config = dict(
    n_layer=12,
    d_model=224,
    n_head=4,
    n_kv_head=4,
    head_dim=64,
    d_mlp=576,
    vocab_size=2048,
    activation='geglu',
    norm='layernorm',
    norm_place='pre',
    norm_eps=1e-05,
    positions='rope',
    rope_base=10000.0,
    rope_fraction=0.25,
    qk_norm=False,
    attn_scale=0.125,
    bias='all',
    tie_embeddings=False,
    parallel_block=False,
    init='normal',
    init_std_qkv=0.0241,
    init_std_o=0.00461,
    init_std_up=0.0241,
    init_std_down=0.00307,
    optimizer='laprop',
    lr=0.00117,
    lr_mult_o=0.687,
    beta1=0.9,
    beta2=0.98,
    lr_head=0.00777,
    grad_clip=1.0,
    warmup_steps=257,
    schedule='cos',
    final_lr_fraction=0.03,
    batch_tokens=65536,
    seq_len=128,
    doc_mask=True,
    train_tokens=416300000,
    steps=6353,
    dataset='wikipedia_en',
)
MLP neurons of a small language model. Each row is named by its layer, matrix (gate and up: input weights) and neuron, and shows model dimensions 64-191. Each number is 500 + 40 x the weight over its row's rms, rounded and kept within 0 to 999. Numbers have three digits each. A neuron's up and down rows have the sign that makes its largest values positive.
Before each neuron's rows, "fires after" lists the tokens most often just before its 100 highest values on Wikipedia text that the model never trained on.

fires after: "\n", " ", " Gen", " Be", " T"
L2.gate383:509469534506490460451522449467534494529450476496464497512466485547498470512522500557543527568507517533491465474471494509522467497535515512479497447597462508537547511424519519575434523507514504457459441558441505566486498500475405501517496446517487429513434453527598506439506553508460486443543406491493498455528526552570504447457515548518510485518532548538500455466537544551471401514525
L2.up383:521497517522480572437550526512525474489471527554474446430484491416419444473464538466479411462504462473492450456523509486440498442541567593513484496527454509488470485543536503473440482442505437556456567562409499507524554521499508533521487465487498467564443512514521497490524397477531508444472417501467489508488520518549552501518518527479512520495502495541481433508530557440538498504599

fires after: " m", " M", "m", " comm", " app"
L5.gate188:493516475487503513474540551496392448470435442523507492504463512498478469500441598468515504450535580566488553421476502454491500488493478514435554431531532537457592527471501539560468542542436529464542449453459436528490542586521559429484446497454559447490486548479545450485529459489476503538459528544511459501531473578521500512528495468463632470496472475472440487534518561479518520544503
L5.up188:488574513529589515521473607529483453539505460459415470547504531380503497506516509484568441474471509537486498432512538478462544581468518457472444487486555501496476493512468513471492499540449485495580520551449470561463542456554526537524464543502499508478510456428466552519526515531482570447541530530579403464520503522476458507541502501487489520594561482438512513535488520459501537440467

fires after: "\n", " R", "R", "M", "W"
L2.gate143:543504450463487484484495492476556427523407502474456471482449539526502562522471510546595478547477508531531537544518530439497470444502497511475513487525474441502523527493496519522464479495492524498536427473439531494476515472450520459539528522485557480383483502519517551399464499455495481476534545491483505502511477483554479537558443452461482487481540491492554478496532466565527444482495
L2.up143:447526490508488429498466452509473490484468514570485565364512528560443534497514594505565465527504587512427472570571528393481514477590499487409502433535523556546499454464498546437469536501454547526589454511459480533496515569472499449513510429544552480486510523491529502502566560499488480518501497523491490477524499505538450591417462526511518425486471521407568478453394532539518513550570

fires after: " St", "at", " t", " stat", "it", " st"
L3.gate130:534450513496436456513445488581553455534491460501479502603489477450538531484520471492492497526409559427534481422470496452542538444547432519556557489519494568452469548521498471531449583510520521522544438541485500526492572485513434517466524502520452460518485499492492440527507499525481451438506478528530465539500483442467484553480507501561522404451619538483456469524458546550462537472530
L3.up130:511510472383524544547466507452526547573521564481483505435435507488518581477512496480467434545537507549489448486525570494534445517565493538526469500491539463439476448564495428537468509521470505579498462529482462554494425458473528542557553529474484518464469509464557506524518478481550423519457517476512492494534533521482569450499479511476520434515553477542420478483471526537545558472532

fires after: "it", "ol", "or", " B", " R", " act"
L3.gate140:546433514460457510544450468574519504546464565479505589476405525522511498508520507548453518483488490467494539514522511486427450506542518486568581499517451582499517513556438461516504450469514519505484460519549569508525451513483547475551490485540522515541453497510496494559479537532544527490462480577503569501507502424466459490438502449510440479539515514520469425519520484525453569519412
L3.up140:544404490466486515490513456512494500448532499494479435483488504554478505518474430445474544523469491508518446547496456506515525501529404514527489494555535488526489526512549453499525501483482549495434541528495499547396483515475476531504504461498450506523518402487437482451529533465520485520519453550460561503468496546557504507496467509507498497480496462542526502587450537488542506510498

fires after: "it", " dire", "ct", " act", "em"
L5.gate225:536461495475476487460525455529539453546522472499506573467424539445487568514566509519519493484511427504579476487523474470517494528482483546522481508563483471480507517502497547544419454574462488474534531466510512516512431569485518468494540512482527429476523466492520470524486524491538524493473464489542533551541502508533561462549459445560556456512501500446529408465508584501517539521485
L5.up225:532547607466526506458471495525465446575521475478506529417524587490424524475512434509513470507548497556563460493565458456467518558503436539575543590532499524448442469525439450460454478497518416397482448493537504516460448516467534573535550476466494436463563518504445515496525538511453560521454481443502506533500540498505476442562505511476565459473486494560554475526470470495582497488495

fires after: "it", "at", "il", "ag", " stud"
L3.gate204:544441556501479510451446522513437513508553497578463541505439557463471590448483484530455523495470573475511548509510497482494523510478494534546528416523445476484554575440542442527472550418490542529556463471515443480543480490495475429510523538517519435501492478524447458586479517514499424538494500448534514552467578474527502516474563434545455507481464573436576409520474579566497475438521
L3.up204:500437490470514525517509440535478525479489539585516502507451552499471510434446559550502558547486551489486483506488515508536536496532520483511485529526434527450493499412468507457490545499469610533477397493460493478475447508523550443531510527449498427550488519528550515468488600538507492508442509565514507507492489434518532447518492495540553506514543450380506535476521506540489511507501

fires after: "\n", " (", "9", "5", "8"
L2.gate526:482481495492486488493396444473483575576496525558435482469547450497517517518489527487526498460496523456474535492563523518478509548504524556495399541618456544514539553386558480529465540435523637451514456546542505498468503529494546553548465489445523489512500484534481479464532470465484538488464524522467452542497490455534517471507419486515456470450515538497464540493510495479438478535526
L2.up526:547450538549499477450510524454430528514551448460466594427522475541422513471430466487435399413489465492551511477509507486463560535539493493441526454526481493533477442491476522474535524589497433456508504436475540508456540547496441482448520467494507561454465470566562533471456470485542509529476547522500500466542512441577516537539472513547454498464431553474522486534517500511560531466573

fires after: "\n"
L2.gate330:546465457515521468450547519466508518492493509518453549516529492514507468471510483543556474552471536529417520567506484504510538455517470524475410523524503529549510570436503494502411520547545565446498486476466495556475490443511453475422517465517513425472439492482477509445484471486477496402429516568505543523477428466493564569415494445568489518473560590483513554480569503599515469564540
L2.up330:515470540483462554479508467459411557520551498562491564456509469585497496464480538517519416509552541543537499488569416444501529554480531552494564528508465526515490433484495529507443484478511487499597445429473509541516580503468495501484552469536552529496496509575542493504546434484476486509441525497502514438536519579475489464498415565580466525555439528490495454472482456540525511520479

fires after: " gr", " m", " I", " M", "-", " te"
L5.gate464:495509513478454505567502463518523470496486496506496566519530398554482462488502535478486470552436559545505524447470551451536487524501424479473503518509544580583563499525583577558475543618518453543486441518519511462489602541492546464460512482488456457457505473470578455476405501493495521469460532475515501506567502465504531501484432510456545488552588478433500529448514518471626493584511
L5.up464:490504539431529440543537514506475549481487447514510534479507480448569491513440475523490448476480553486520506510534478501483480585460565464491482520491529498468509474526511513478502539445496440483478499532491426445539511554565468446544471522544524503447518560406562485490521522487549450422407434500503488586502468451502412452558546543504477467503553423483474468501521499465495448450503